config = dict(
    n_kv_head=4,
    vocab_size=8192,
    norm_eps=1e-06,
    lr_head=0.00641,
    schedule='wsd',
)
MLP neurons of a small language model. Each row is named by its layer, matrix (gate and up: input weights; down: output weights) and neuron, and shows model dimensions 48-143. Each number is 128 + 32 x the weight over its row's rms, rounded and kept within 0 to 255. A neuron's up and down rows have the sign that makes its largest values positive.
After each neuron's rows, "fires on" lists the tokens most often at its 100 highest values on Wikipedia text that the model never trained on.

L3.gate127 [200 151 161 182 138 153  97 110 156 148  55 121 158 157 110  90 124 169 154 183 152  46 177 107  84  52 122 113  89 149 178 141 109 104 144 127 161 121 148 168 163 118 130 113 170 168 129 128 142 140 129 130 131 122 104  92 137 125 128 163 107 128 195 127 143 126 173 140 162 154 124 138 142 156 109 122 141  84 132  97 159 133 138 162  88 129 114 124 119 138 155 160 106 100 122 127]
L3.up127 [179 156 107 160  98 125 132 111 153 161  98 113 190 111 125 157 127 211 152 155 153  29 133 111 150  76 109 128 118 150 135 150 160 161 129 143 110  80 120 228  85 114 148 125 164 149  69 129 151 146 145  94 128 119 136 139 104 138  82 166 127 148 142  73 121  93 189 103 170 209 173 148 135 144 100  69 106 111 103 101 141 118 169 180  79 116 147  91 186 107 110 110 104  72 126 128]
L3.down127 [156 133 139 132 118 137 108 149 131 151 102 140 185 153 111  85 124 123 109 104 137 103 155 177 128  93 120 113  99 140 108 152 142 146 154 134 120 110 224  83 168  95 117  57 221 132 122 136 149 110 170 170 119 111 105 102 123 129  72 157 126  76 161  90 119 154 156 159 116 112 123 136 108 124 193 184 156 118 152 126 125 170 164  83 114 139 107 160 142 160 149 135 138 122 111 111]
fires on: "–", "'", "-", ":"

L5.gate62 [ 79 174 109 129  80  84  98 160 143 198 145  98 134 134  80 102 126 118 125 155 132 125 150 119 158  70 141 133 120 143  87  60  94 122 131 105  86 119 117  66 140 154  81 102 116 160  85  89 121 169 135  78 105 149 154 155 111 126  73 134  88  63  83 170  85 108 159 132 136  98 137  64 143 122  95 160 106 190 165 184 173 122 122 120 101  99 108  70 144 123 161 115 163  75 121 126]
L5.up62 [128  97  81 109  60 114  81 149 131 159 143 109 121  87  74 185 104 151 129 116 165 151 120  67 155 113 145  95 136 124 129 128 154 110 136 143 122 145 160 111  94 155 108 136 109 174 151 147 180 111 144 121 166  91 122 114  53 140  57 188 142 154 135 135  57 131  94  86 117 172  92 112 164 188 108 166 144 161 192  72 151 148 126 104 103 124 161 147 169 131  87 131  80 100 137 149]
L5.down62 [138 160 118 154  77 137 104 113 145 199 120 111  67  85 116 115 187 148 154  99 132 143 108 135 115  91 130 104 104 163 133 110 129  73 113 114 118 152 159  79 131 135  59  48 152 101 117 150 153 154 131 102 143 119 152  87 114 142 194 149 176 178  89 131 112 144 149 115  84 133 134 103 149 117 109 141  90 147 158 116 100  75 130 139 160 129 162 105 115 138 150 133 105  67 115  95]
fires on: ",", ":", " of", " 2nd"

L9.gate28 [146 143 121 127  74 191 105 144  81 128 160 115 145  94 136 144 104 101 111 172 113 113 133 124 100 129 171 154 130 154 110  98 150 168 135 157 120  55 100 167 122 152 120 135 137 125 132  70  83 141 147  95 153  82 189  54  64 188 178 106  92 204 140 159 147 178 100 113 117 144 142 104 123 174  86 181 126 129 208 147 138  90  76 143 176  69 173 155 101  86  79 133 105 102 133  99]
L9.up28 [172 142 163 148  79 211 129 149  87 107 139 124 124 106 200 113 142 109  85 168 101 122 107 112  83 129 169 148 114 145 101  83 126 163 113 109 128  83 114 126 147 143 144  99 115 182 165  91  57 129 124 103 140 114 193  47  93 144 207 111 126 209 128 155 114 168 101  84 105 162 115 118 101 127  77 180 160 132 168 162 130  85  91 129 205  97 169 169 116  78 102 138 132 110 102 146]
L9.down28 [ 98  91 128 183 164  81 131 122 176 167  58 161 116 134 110 138 105 160 126 118  91 134 170 101 142 110 121 106 104  81 172 158 113 108  83 120 132 187 156 120 115 126 117  54 119 147 141 134 118  88  92 140 121 127  77 184 181  93 110 137 191  43  79 104 153 132 154 153 123 102 143 145 134  90 140 105 131 125  71 102  78 155 167 110  79 112 132 104 127 147 149 118 142 142 144 158]
fires on: "=", "E", "F", "′", "S"

L3.gate168 [109 168 195  81 154  88 129 139 172 124 146 135  97 125  87  96 128 148 122 133 154 175  87 125 149 172 147  88 121 168 184  88 205 103  93 159 179  92  98  67 123  57 137 121 198 137 140  75 144  94 109 116 140 141 111 131 134 107 171 114 140  87 177 142 108 152 109 108 152  83 144 149 169 129 151 118 142 115  74 131 170 176 144 143 170 180  66 116  57 170 110  98 156 141 108  99]
L3.up168 [114 173  65 167 150 114 158  85 135 109 152 112  88 128 175 166 122  20 173 126 132  87  88 142 117 171  91 133 124 130 110 121 119 124  75 127 170 110 119  87 153 127 154  90 136 125 137 104 181 139  96 184  84 141 110 118 129 150 157  87 175 180 132 172 104 126 147 161 186 125 128 167 131 117  97 136 104 117  65 112  97 112 140  93 136 193 109 182 132 211 176 105 148 121 151 141]
L3.down168 [214 112 164 189 147 105 163 193 145  91 116  95  95 129 124 146 130 114 114 129 125 145  98  81  86  88 128 146 133  98  95 147  68 125 118 146  92 118 167 159 184 130 134 123 121 137 124 115 128 167 138 103 118 106 113  99 139 150 138 128 111 133 153  97 169 156 153 141 166 167 120 132  81  83  89 125  58 131 213 112 113  88 113 196 117  70 142 134 143  25 154 123 125 121 118 153]
fires on: "=", " staff", " join"

L6.gate85 [132 144  89 128 135 124 107 138  55 147  84 106 107 124 108  89  74 161  98 155 148 120 150 148 155 103  95 118 123  86  67  88 138 112 164 111  72 135 120 169 116 185 118 154 123 102 140 118 109 111 187 118 122 116 192 116  51  61 177 150 135 113 129 141 132 112 112 106 140 140 126 130 166  46 146 115  67 145 161 168 159 181 115 114  99 109 163 116 159  99 108 129  84  69  93 152]
L6.up85 [130 142 165 155 147 178  86 163 145 180 128 211 115 102 184 110 159 149 165 125 111 127 140 108  97  74 139 191  61 189 159 178 124 116 125 147 141 127 105 130 138 101 180 178 162 171  94  62 113 136 104 139 131 109  92 111 154 133  81 172 143  94 125 145 134  68 120 163  84 139 150 139 127 122  64 101 123 183 127 103 136  74 164 135 199 165 126 132 125  55 163 141 139 134 118 101]
L6.down85 [119 126 135 157  81 109  93 126 142 120  85 138 132 141  87 144 118 133  88 167  88 117  90 127 147 121  75 129  69 131  74 111 129 153 112 188 121 127 178 121 137 161 102  78  97 106 116 126 105  82 175 128 131 103 178 164  69  69 142 127 177 177 157 113 140 137  79 144 125 146 143 138 187 116 143 134 113 105 146 147 135 123 112 150 172 105 187  66 178 144 135  90  97 128 130  90]
fires on: " /", " °", " m", " is", " was", " reb"

L5.gate53 [157 135 126  84 173 125 153 184 136 154 136 122 158 123  74 128 104  90  77 134 177 158 164 148 159 113 133 148 140 128 124 101  73 124 152 146 153 150 128 135 127 192  95 166 116  80 104 141 110 149 179 107 149 103 118 156  99  98 106  71 107 111 159 144  85 137 146 124  71 100 100 129 136 176 143 126 116 160 193 112 143 150 155 172 139 102 146  84 144 126 121 149  45 106  87 144]
L5.up53 [164 118 139 133 115  83 144  76 124 107 103 165 100 166 184 138  68 130  84 115  74 104 152 103  76  89 137  82 119 162 125 100 132 112 155  52 109  91 148 199  75 138 136 146 148 138 124 133  99  88 102 175 119 137 169 118 186 139 165 146  89 117 114  86 101 118 109  79  63 154 134 135  96 131  97 127 138 176 112 121 142 165 133  90 153 164 122 101 187 156 135 151 177 125 141 138]
L5.down53 [115 130 150 133 129  69 162 120  87 144 107 145 102 170 108 169 107 126 119 111 169  83 136  78 130  87 121  75 134  90  66 145  85 120 168 102 150 133 122 101 102 124 143  71 130 162 105 186 151  61 144 142  86 103  95 181 102 152 122  86 164 141  82 128  85 145 145  99 129 124 153 117 154  99  93 121 145  96 165  86 166 115  86  70 120  97 101 151 109 173 168 152 161 129 153 145]
fires on: "-", "\n", "G", " to", " /", ":"

L5.gate142 [ 80 162 120 110 126 177 136 137 125 137 176 182 125 120 143  90 139 118  89 129  90 132  95 188 173 132 179 109 109 119  79 117 139  83 117  88  75 170 133 199 140 138  76 139  85  79 161  77 171 155 177 120 127  90 172 170 141  89 168 142 100 105  79 144 119 121  99 105  97 131 105  87 100  83 122 100 164 169 105 137 139 147 108 164 121 126 156 108 138 219 127 120  97 132  73 140]
L5.up142 [165 165 120 141 135 161  69 146 155 128 145 164 141 157 158 116 155 155  61 101 106 100 113 158  73 143 138  99 119 147  97 126  95 100  69 150 127  73  65 122 169 106 122 140  86  63 146  78 135 180  92 160 138 147 111 126  96 122  55 126 128 125  79 169 123  99 115 134 180  57 155 129  44 133 152 122 105 115 121 141 110 149 151 149 126 139 158  91 140 160  94 183 134 145 119 137]
L5.down142 [162 172  90 182  69 151 106 149 171 129 107 153 139 138 134 147 185  68 108 132 136 157 158 104  64 182 150 134 184 180  95 107 149 113  77 170  80  96 108 187 122 127 139 101 128  98 130 137 136 126  83 146 120 141 141 149  91 129 132 157 106 170 143 168 133 165  96 119 168 113 124 147 156 133  48  88  77 110 132 121 145 104 123 141 106  90 141 130 132 181 130 109  99 126 157 107]
fires on: " is", " was", " are", " information"

L3.gate311 [ 99  67 109 162 151  91 154 101  69 147 100 181 165 111 152 131 158 159 116 185  74  76 152  51 151  78 146 165 124 114 141 148 177  83 204 113 157 134 134 174 122 176 163  96 136 129 151  87 112 169 154 124 103 127 166 137 125 133  54 108 183 159 167 169 153 161 155 183  92  71 115 143 143 162  43  95 114 176 112 122 107 153 103  98 103 155 142 115 200 158 154 106 123 119 118 122]
L3.up311 [132 115  92 131 106 152 172 160  33 171 130 114 203 103 156 155  84 199 109 187 122  73 113 110 132 144 157  79 124 151 146 130 103  83 168 138 154 101  93 194 106 177 136 147 134 112 130  95 150 117 140 102 140 122 160 156  59 146 103 153 152 167 132 152 139 180 182 124 163 112 147 182 139 130  43  87 152 105 124 103 122 112 125 135 101  95 111 140 165 135 101 156 140 103  64 173]
L3.down311 [114  92 133 171 110  72 146 135 151 104 156 162 143 121  66 181 130 131 128 114 121 172 116  99 126 104 173 126 117 120 116 107 131 121 169  62 129 139 110  89 127  93 145  67 156 138 132  28 142 127  90 125 116 172 153 100 130 129 138 169 171 145 188  81 160 177 133 162 117 114 109 115 163 145 150 137 134 203  68  72 137 145 194 132  55 102  78 200 125 149 164  69 148 167  81 108]
fires on: "–", ","

L5.gate140 [ 93  92  79 159  50 135  64 156 123 146 145 104 158 110  78 132 174  71 114 126 147  88 140 176 129  95 191 137 152  62 179 123 100 146  90 105  81 131 172 183 103 139 122 175 133  47 142 108 187 135 149 161  94 114 170  86  93  64 113 179 123 109 121 146  88 124  40 119 123 125 155 125 107 151 162 111  98 151 131 138 131 135 141 136 123 108 150  81 144 135  84  94 101 112 119 131]
L5.up140 [156 171 144  68 106 150 144 176 135 189 111 157 213 122 113 124  92 152  96  85  64  91 128 163 198 115 134 137 116 165 140 132 142 102 161 112 180 166 102 105 179 111 151 130 103  96  62  93 128 151 136 118 174 117 113 213 137 125 135  43 121 196 122 136 129 114 126  84 141 118 155 109 104 146 121 186 107 156 160 141 157 144 129 140 149 141 130 138 129 145 131 109 153 157 137 135]
L5.down140 [111 149 172  86 120 145 108 122 166 152 145 201 135 134 166 156 143 126 178 179 157 197 165 154 179 138 158 106 123 104 144 117 115 155 162  93  91 108 149 123 153  86 146 183 155  59 159 105  85  54 122 126 142 112  90 153 156 145 105 136 140 147  79  95 123 150 114 129 117 108 144 138  88 110 158 118  80 103 129 178 179 191 176 148  81 123 172 151 190 137 140 153 146 170 116 155]
fires on: " is", " was", " Co", " Inc", "D", " km"

L2.gate306 [ 92  92 141 106  95 104 159 116 197 125 135 138 163 126  78 143 166 120  88 134 121 111 120 101  96  69 172  92 145 165 106 144 135 126 193 161  45  91  85 107 211 142 146 144 170 173 100 143  94 140 155 128 142 145  95 146 150 121 121 170  87 142 127 188  90 118 184 144 132 133 121 122 113 121 125  99 106 134 108 128 104 140 120 146 133 114 144 115  88 159 154 146 108  92 105 168]
L2.up306 [120 158 127 131 144 184 158 131 154 107 182 146 128 100 123 200 126 182 134 151  62 153  97 140 102  88 146 115 120  98 108 149 204 154  92 180 108  93 149 187 104 138 143 185 112 136 152 124 103 193 118  85 122  88 141 109 118  64  81 157 122 153 100 120 118 134 154 138 177 178 104 146 124 126 142  84 157 124 126 114 141 125 119 125 179 146 161  70 133 123  85 136 129 114 133 149]
L2.down306 [ 96  92 180  83 110 117 141 126 154 140 154 164 170 104 115 137  94 140 147 112 102 106 106  58 122  89 173 109 122 157 145 122 145  96 169 135  87 136 105  89 166 119 149 144 157 188 150 101  80 124 140 124 113 151  89 114 151 142 130 183 120 180 123 151  98 117 164 125 137 130 152  94 127 146 144 107 138 134 148 109 104 110 137  68 145 127 140  85  86 135 157 120 157  65 138 151]
fires on: " information", " economic", " political", " financial", " mat", " social"

L3.gate224 [142 147 121 141 137  69 124  97 119 170  99 135 135 157 110 125 134 203 158 118 108  98 130 182 130  92  86 174  97 167 119 165 188 164 118 168 149 103 123  79  87 215 200 148  96 110 161 180 118 140 127  63 196  79 110 157 134  78  67 131 126 107 158  33 162 111 178  45  74 147 100  75  75 125 118  62  57 181 101 105 134  85 136 132 116 123 145 120 174 130  91  74 142 109 114 134]
L3.up224 [128 125 113 187 117  82 145 104 146 122  95 144 150 144 128 127 143 244 132 134  98 151 119 159 150  61 129 147 141 210 124 151 179 179 126 156 156  78 101  96 116 122 219 167 149 108 115 159 161 156  75  93 134  64 109 147 133 111  98 113 104 159 164  36 107 110 202  78  86 164 139 136 107 123 136  94 148 149 120  44 108 133 112 160 119 171 158  88 148 136 111 105  91 137 140 157]
L3.down224 [127 116 142  93 143 125 136  89 128 153  97 117  98 154 110 128 141 130 148  95 118 118 111 145 120 127 107 141  81  94 149 161 110 140 129 103 142 133 208  84 114 137 131  46 142 156 112 150 128  95 133 131 137 121 129  76  94 169 109 125 100 133 180  73 109 112 139 145  90 103 147 129  59 127 124 136 108  64 163 116 130 157 155 125 105 116 119 161 103 106  97 148 163 110 154 150]
fires on: "–", " =", " 01", " +", ">", " starring"

L9.gate260 [121 164 142 121 143 175 183 128 158 136 163 148 154 127 133 116 159  60 162 167  74 130 144 101  65 121 196  83 104 174  57 139 144 173 146 134  98  99 125 114 119  73 113 112  80 126 149  87  74 158 100 112 177  91 152 100 107  94 135 119 153 174  85 136 173 169 121 165  86 102 114 148 149 130 108 189 129 157 106  78 164  89 171 182 181 127 131 121 159 162 149  86 104 116 155 122]
L9.up260 [ 79 148 196 138  74 124 149 146 116 114 103  81 141 104 143 193 159  99 113 200 156 145  99  45 133  84 100 125  99 105 163 117 165  89 168 112 153 104 145 117  93 123 184  95 141 179 173  91  97 118 120 150 143 147 144 109 111 129 162 137 113 136 195 131 184 238 163 148 141 109 125 107 155 117 109  92 166 158 158 132 135 124 118 169 126 143  90 116  91 106 127 132 142 125 111 110]
L9.down260 [126 149 166 144  89 130 127 129 121 113 202  64 110 135 155 148 168 137 111 114 118 138 180  72  85 188 109 151 144 151 158 178 116 117 140 160 158 143 128 119 134 181 132   0 142 127 115 114 112 121 103  93 144 117 123 105 106 134 158 132 111 122 127 142 156 147 141 158 103  91 149 111 158 160  89 101 127 140 165 128 116  87  67 141 107 105 114 138  93 101 105  99 111  97  91  77]
fires on: ",", " and", " is", " which", " was", "."

L9.gate183 [176 140 127 149 161 132  75 110  89 152 142  72 200 112 104  97 121 121 143 132 172  80 197 135 172 177 163 107 118 129 106  80  91 156 129 124 137 170  92 111 121 182  43 129 134  73  77  70 149 120 124  74 188 154 143 140  94 168 164  89 137 125 177 102 125  81  94 152 136 103 147 121 133 151 158 126  79 124 123 131 157 127 129 128 144  85 132 140 184 143  95  82  92 157  88 149]
L9.up183 [117 124 150 139 106 164  89 118 142 121 117  86 137 166 170  93 167  99 151 106 102  91  93  91 108 221 107  91  92  95 193 154  54 125 183 118 119 109 193 211  98 115 110  91  75 189 145 119 105  70 139 148 136 119 147 161 125  90 115  86 172 130 114 137 106 140 141 127 108  57 155 123  66 148 144 169 164 189 126 101 148 103 124 139 121 135 120 119 157 135 170  80  94 176  81  55]
L9.down183 [143 108 104 138 147 164 122 145 206 116 131 173 131 124 141 116 144  78 100  95  75 180 102  67 103 155  89 107  81 115 157 102 129  90 136 112 112 106 146 151  86 134 122  51 142 116 138 155  90  83  89 198 122 147 131  97 158 151 134 152 150 215 138 125 134  95 150  78 158 146 141  65  53  66 121 152 163 114  95  93 115  80 152 104 129  91 140 119 135 162 164 126  64 129 128 128]
fires on: " /", ":", " on", " 4", " Re", " 1"

L5.gate188 [121 108 110 128 137 104 123  86 123 118  93 121 150 137 118  95 163  99 122  83 126  75 131 118 113 117 149 132 178 113 151 121 176 200 157 110 111 140 122 117 164 163 128 117  94 141 137 116 139 109 154 121 121  99 118 124 131 163 117 119 132 134  91 111 154  46 100  91 212 108 148 136 138  87 123  58  90 148 131  91  98  93 144 101 103  81  79 173 189 118 142 111  91  36 147 172]
L5.up188 [125 123 151 102 122 114 106 153 135 138 157 123 117  59 104 179 197 103 129 133 210 155 133 108  98  52 132 185 194  74 185 121 110  80  95 126 151 152 178 118 150 161 155 138 112 117  68 106 160 120 132 127 133 140 160 114  94 131 100 182 101 118 184 201  64  64  59 161 109 160 158  87 184 165 137 152 133 125 194 125 107 152 120  71 117 125 111  85 191  76 121 112 120 170 112 101]
L5.down188 [147 126 118  67 146 146 126 146 181 138 130 150 181 183 144  90 147 123 120 104  72 101 130  72 134 157 112  80 116 198 115 135 201 101 155  80 106 117 163 117 136  88  80 181 158 130 119 199 135  89 131 120 160 127 113  91 193 161 127 124 133 148  80  98 200 107 192 128 138 103  85 150 132  78 135 126 141  97 136 111  78 118 132  84 126  94 133 149 153 118 123 139  81  45 168 136]
fires on: " of", ":"

L6.gate141 [ 89 163 141 121  99  93 154 105 121 160  52  95 104 144 127 159 122 169 129 152 110 151 156 142 105 113 102 129 178 154 161  82 139 107 159 105 131 118 140  48 120  41 133 147 128 148 123  83 168 205  90 133 106 115 130 120  87 145 167 134 128 148 165 122 130 145 195 137  75 127  46 123 121 203 125 118 176 129  86  83 150 137 145 162 137  84 103 161 126 132 106 154 185  89 161 143]
L6.up141 [101 170 160 155 145  80 133 139 192 109 130 122  55 112 175 144  91 106 177 150 116 145  80 154 137 119  88 109 127 143 113 160 140  78 144 131 146 150 133 178 140 101 155 133 128 202 184 149 162 141 109 131 110 200  49 153 184 149 165 145 136 162  76  87 115 111 120 101 181  95 122 127  91 107 116 154 166  66 111  68 117 141 145 147 137 128 155 116 210 114 138 104 137 112 122 186]
L6.down141 [186 156 119 137  97 125 121 122 127 176 106 172 152 164 151 104 100  98 128 134 112 196  80 158 154 104 121 156 102 101 117 168  70 126 191 113 160 104 125  62 142 152 159  90 170 142 100 112  78 129 103 171 107 133  68 110 166 108 118  96 126  74 133  55 120  90 104 135 166  90 144  89 106 106  96  97  96 106 126  91 118 110  77 141  98 129 139  99 129  82 112 141 171 132 133 100]
fires on: "="

L3.gate92 [102 174 167 144 119 123 153 144  76 169 181  98 114 149 162 112 149  77 132 100  76 131 101 146  88  99 164 140 118 119 139 143 147 113 130  95 122 122  82  91 174 140 148 125 156 102 141 160 117 110 192 156  98 156 104 133  95 170 120 126 119 114 123 137  87 123 109 160 152 111 136 124 130 152 108 129 107 156  56  71 111 154 158 123 122 140 137 148 149 118 133 122  77  74 129 109]
L3.up92 [104  89 133 144 112 151 116 130  93  97 161 136 138 109 136 127  74 105 116 108 170 163 111  99 126 156 129 130 111 145 175  52 132 102 142 131 132 176 155  49 140 119 158 109 118  99 166 146 116 121 137 168 160  97 130  80 138  99 149 118 150 117 137  76 166 211 142 207 122  67 113  96 139 110  97 106 117  95  79  80 100 107 130 119 102 139 113 138 148 135 104 162  72 141 125 135]
L3.down92 [ 66 101  49  83 105 111  94 146 122 154 132 184 149 107 129 134  78 103 162 179 218 140 132 108 170 153 102 101 132 113 126 170 144 111 164 122 124 110 153  93 126  96  98 129 131 126  84 114 162 164  63  88 106 106 127 186 169 146  78 125 130 130 111 164 167 158 131  74 134  91 118 107 111 147 134 151 150 177 119 119 115 126 168 122  93 105 109  77  87 121 143 122 221 138 165 149]
fires on: " of", " prominent", "ory", " notable", "century"

L2.gate51 [124  80 172  74 111 135 160 175 188 108 187 130 149 102 117 122  81 166 153 110 116 151 156 115  98  55 132 116 118 148  48 125 125  70 114 192 137 107 124  77 160 102 125 149 119 180 172  70 101 122 150 140 125  98  73 108  64 105  61 156 120 142 121 147  87 150 108 132 137 164 100 187  99 127 141 150 120 131 158 106 119 146 129 138 169 140 111 127 145 140 122 153  94  53 116 187]
L2.up51 [ 69 122 133 119 103 115 156 136 165  88 209 147 196 111 153 191 132 104 195 125 103 175 177 140 112 103 101 102 111 151 141 138 173 124 150 202  86 130  98  65 166  58 140 167 137 154 155 103  83 132 160 100  86 127 149 144  88 134 109 148  99 159 140 131  91 106 150 171 152 162 101 166 114 200 132 149  89 210  85 135 112 145 116 166 112 118 161 123  76 111 115 121 134 122 137 171]
L2.down51 [106 129 130 128 108 128 144 152 135 123 139  81 158 133 126 129  76  89 205 150 110  95 166 123 124 108 145 123 113  73  92 155 110 110 152 175 117 108 103 104 126 142 128 161 147 186 162  94 117 112 154 139  83 125 124 195  88 126  69 142 156 146 113 150 119 104 131 126 178 132 118 184 139 189 149 129 101 143 127 105 101 121 145 145 104 111 128  98  96 135 105 147 161  77 156 138]
fires on: " economic", " political", " financial", " cultural", " environmental", " civil"

L5.gate66 [165 218  63 118 106  92  96  98 151 132 165 126 201 115 168 123 148 135 106 114 170  68  91 164 144 125 114 112 112 132 151 101 110 109 154 133 136 113  76 133 170 120 140 106 185  77 125 154 133  77 142  80 154 136 124 149 161 104 172 185 136 183 164 162 176 180 136 106  99 166 159 132 159 128 106 214 106 103 106 126 116 145 122 104 182 194 118 127 133 130 127 159 132 142 120 120]
L5.up66 [134  43 150 123 139 121 121 125 164 129 139 137  74 113 137 120 133  81  89  55 207  59  98 157 146 114 113 121 166 129  73 104 131 124  67  64 163 186 134 135 125 111 161 147 130 148  80 125 134 135 127 152  72 105 187 110  76 140  99  36  90 173  99 112 138 174 134  98 107 132 192 145  95  74 153 180 148 152 125 203  97 128 131 156 135 132 147 155 105 164 131  99  91 196 213 117]
L5.down66 [151  77  85 147 101 108  91 175 141 145 152 123 141  75 123 180 139 131 138  91 178 129 155 129 157 119 107 109 190 159 111 160 172  99 129  91 180 133 113 131 161 142 141 159 179 152 102 146 116 149  69 182 132 104  97 101  93 128 118  72 166 130 128 142  82 118 200 114 142  92 173 161 147 130 138  79 111 146 161 151 151  60 132 140  50  58 165 159 155 183 143 128  84 145 142 154]
fires on: "0", "1", "2"

L7.gate225 [140 159 123 109 132 113 158 126 102 123 134 110 191 147 141 131  95 152 116 176 105 173 162 132 206 173 178 147 134 165 139 125 141 120 168  93 132 129  68 148 122 114 132 105 179 129 136 111  98 139 162 121 100 110 152 100 160 177 140 114 104 122 153  83 167 107 159 159 187 113  80  85  75 116  93 115 118 154 212 141 113 152 149 156 109 122 111  80  85  62 118 141 151 158 155 156]
L7.up225 [136 196 101 107 148 144 131 111 196 119 122 192 161 195  94 173  96 138 163 145 110 110 115  68 105 117 125 107 102 146 172  90 156 113 206 159 140 138 119 127 158 134 170 110 142 129 113 126 149 119 190  78 104  86  82 175 142 145 162 156 102 120 105 124 111  83 107 116 153 113 125  58  54 103  74 172 181 154 176  81 163  84  85  71 145  99 113 100 113 155 176 108 117  92 124  95]
L7.down225 [177 132 127 108 155 124 175 159 111  81 174 130 133  74 101 138 141  71  90 108 124 130 121 124 121 139  62 148 158 123 129 152 138  88  78 117 139  66 123 149 109 115 127  43  96 127 169 142 179 127  67 145 102 183 106 129 154 111 154  90 141 199 140 104  39 128 140 145  94 125 159 147 119 117  88 106 172 118 169 104 132 139 124  92 152  78 178 129 173 164  81 127 154 136 162 105]
fires on: " In", ".", "-"

L9.gate302 [191 182 128 106 148 134 115 153  88 182 202 123 152 147 195  94 119 111 118 156 123 127 109 108 165 104 113 116 157 146 153 157 165 190 157 155 177 160 149  72 142 137  84 122 113  78 104 119  99 131 124 122 177 120 107 126 100 144 118 163 121 172 151  88 114  94  57  90 145  97  78  95 143 123 136  63 107 149 129 128 121  73 169  89 144 152 108 114 149 153 153  91  91 190  81  55]
L9.up302 [142 140 102  91 169 109 110 122 114 109 163 110 130 131 126 109 157 161  99 155 148 120 147  92 108 121 137 145 143 103  99 157  89 173 122 142  89 160 104 100  75 153 162 116 119 113 155 105 116  99 146 143 127 114  71 158 129 107 135 144 162 151 174 133  93 108 149  90 128 119 114 124 132 109 106 109  99 171 181 121 196  91 114 109 126 110 123 162 135 103 148 142  91 112 115 106]
L9.down302 [108 147 110 106 159 222  77 157 232 160 125 139 121 153 135 111 133 184  80 122 118 169  53  95 122 144 132 145 120 141 128  52 158 158 109 100  92 139 104 129 143  93  94 203 122 179  94 110  87 140 131 138 105 159  97 132 181 151 146 110  84 153 109 155  97 129 169 161 158 183 154 119 120  95 173 148 168  81 114 133 101  97  94 153  79 109 153 105 119 115 132 117 107 133 165 102]
fires on: " 4", " 5", " 1", " 15", "\n", "2"

L5.gate230 [109 120 105 106  92 107 185 182 163 169 153 186 180 131 184 138  91 198 128  94 208 125 124 142 110 124 102 102 137 160 113  85 167 136 141 165 124 112 107 144 124 198 172 145 160 130 107 139  83 112 140 117 138  75  86  75 105 129 150 180 127 159 171 145 135 113 183 133 107 144 118 195 123 148 135 128 130 140 104  94 157 133 138 113 146  88 126 124 126 109 133  98  82 119 150 126]
L5.up230 [122 109 205 165  94  64  98 154 164 131 124 161 115 160 182 142 142 146 120  90 224  94 143  92 141 127 109 171  98 116 129 123 109 145 131 120 128 136 120 158 160 119 154 120 130 115  98 133 119  83 134  75 104 146 102 130 131 142 135 159 127 133 150 180  92 171 165  75  85 164 163 129 116 177 126 135 179  80 123 125 100 113 110  90 162  87 111 166 138 146 105 121 152 146 160 159]
L5.down230 [ 82  91 150 139 125  63 159 107 138 116 121 157 111 126 125  92 149 123  92  94 191 101 175 153 115 110 139 104 132  88 123 130 102  79 157  56 133 151 165  76 136  89  61  32 152 111 116 155 116 133 116 104 128 103 117 147 102 136 150 110 161 154 167 129 138 121 109 131  97 128 138 125 119 121 163 128 141 102 123 148 130  90 130 106  96  97 156 154 144 168 113 145 172 179 165 187]
fires on: "9", "0", "6", "8", "3", "1"

L7.gate18 [173 178 118 132 143 105  73 121 163 123 238 160 185 141 106  81  87  67 160 167 101 145 102 103 153  59 123 178 147 146 142  92 126 168 135 119 124 131 114 105 157 124 129 170 140  76 133 183 125 137 158  98 119 168 157 178 126 145 144 132 125 158 119 166 161 139  82 175 114  57 148  78  98 152  86  97 134 154 143 111 157 151  99 113 105 144 151  65 167 124 108  94  79 190  95 104]
L7.up18 [142 136 147 187 126 135 134 100 139 148 166 136 217 136 127 118 134 120 154 165 125 190 137 106 141  70 114 161 150 140 180  97 128 123 151 135 157 151  93 120 115 137 177 102 186 127 141 188  39 108 152  86 115 113  97 167 150 121 154 121 141 169 164 105 174 122 109 141 152 134 136 148  41 142 147  26 177 164 141 114 136 171  76 118 102 175 150 103 168 146 166  88 126 141 127 147]
L7.down18 [129 112 165 202 138 106 221  97 148 134  78 163 121 107 134 109 147 149 116 136 160 142 139 129 100 156 154  95 179 130 110 149 120 135 142 116 134  74 136 144 157 112 157   0 117 130 142 155 151 145 150 124 131 107  62 131 101 133 163 155 105 134 151  82 102 145 165 150 141 116 111  95 133  84 140  97 143 152 143 112 134 139  83 131 118 111 118 117 110 117 152 124 168 124 154 128]
fires on: "-", ":", ".", " Emma", "|", " Joseph"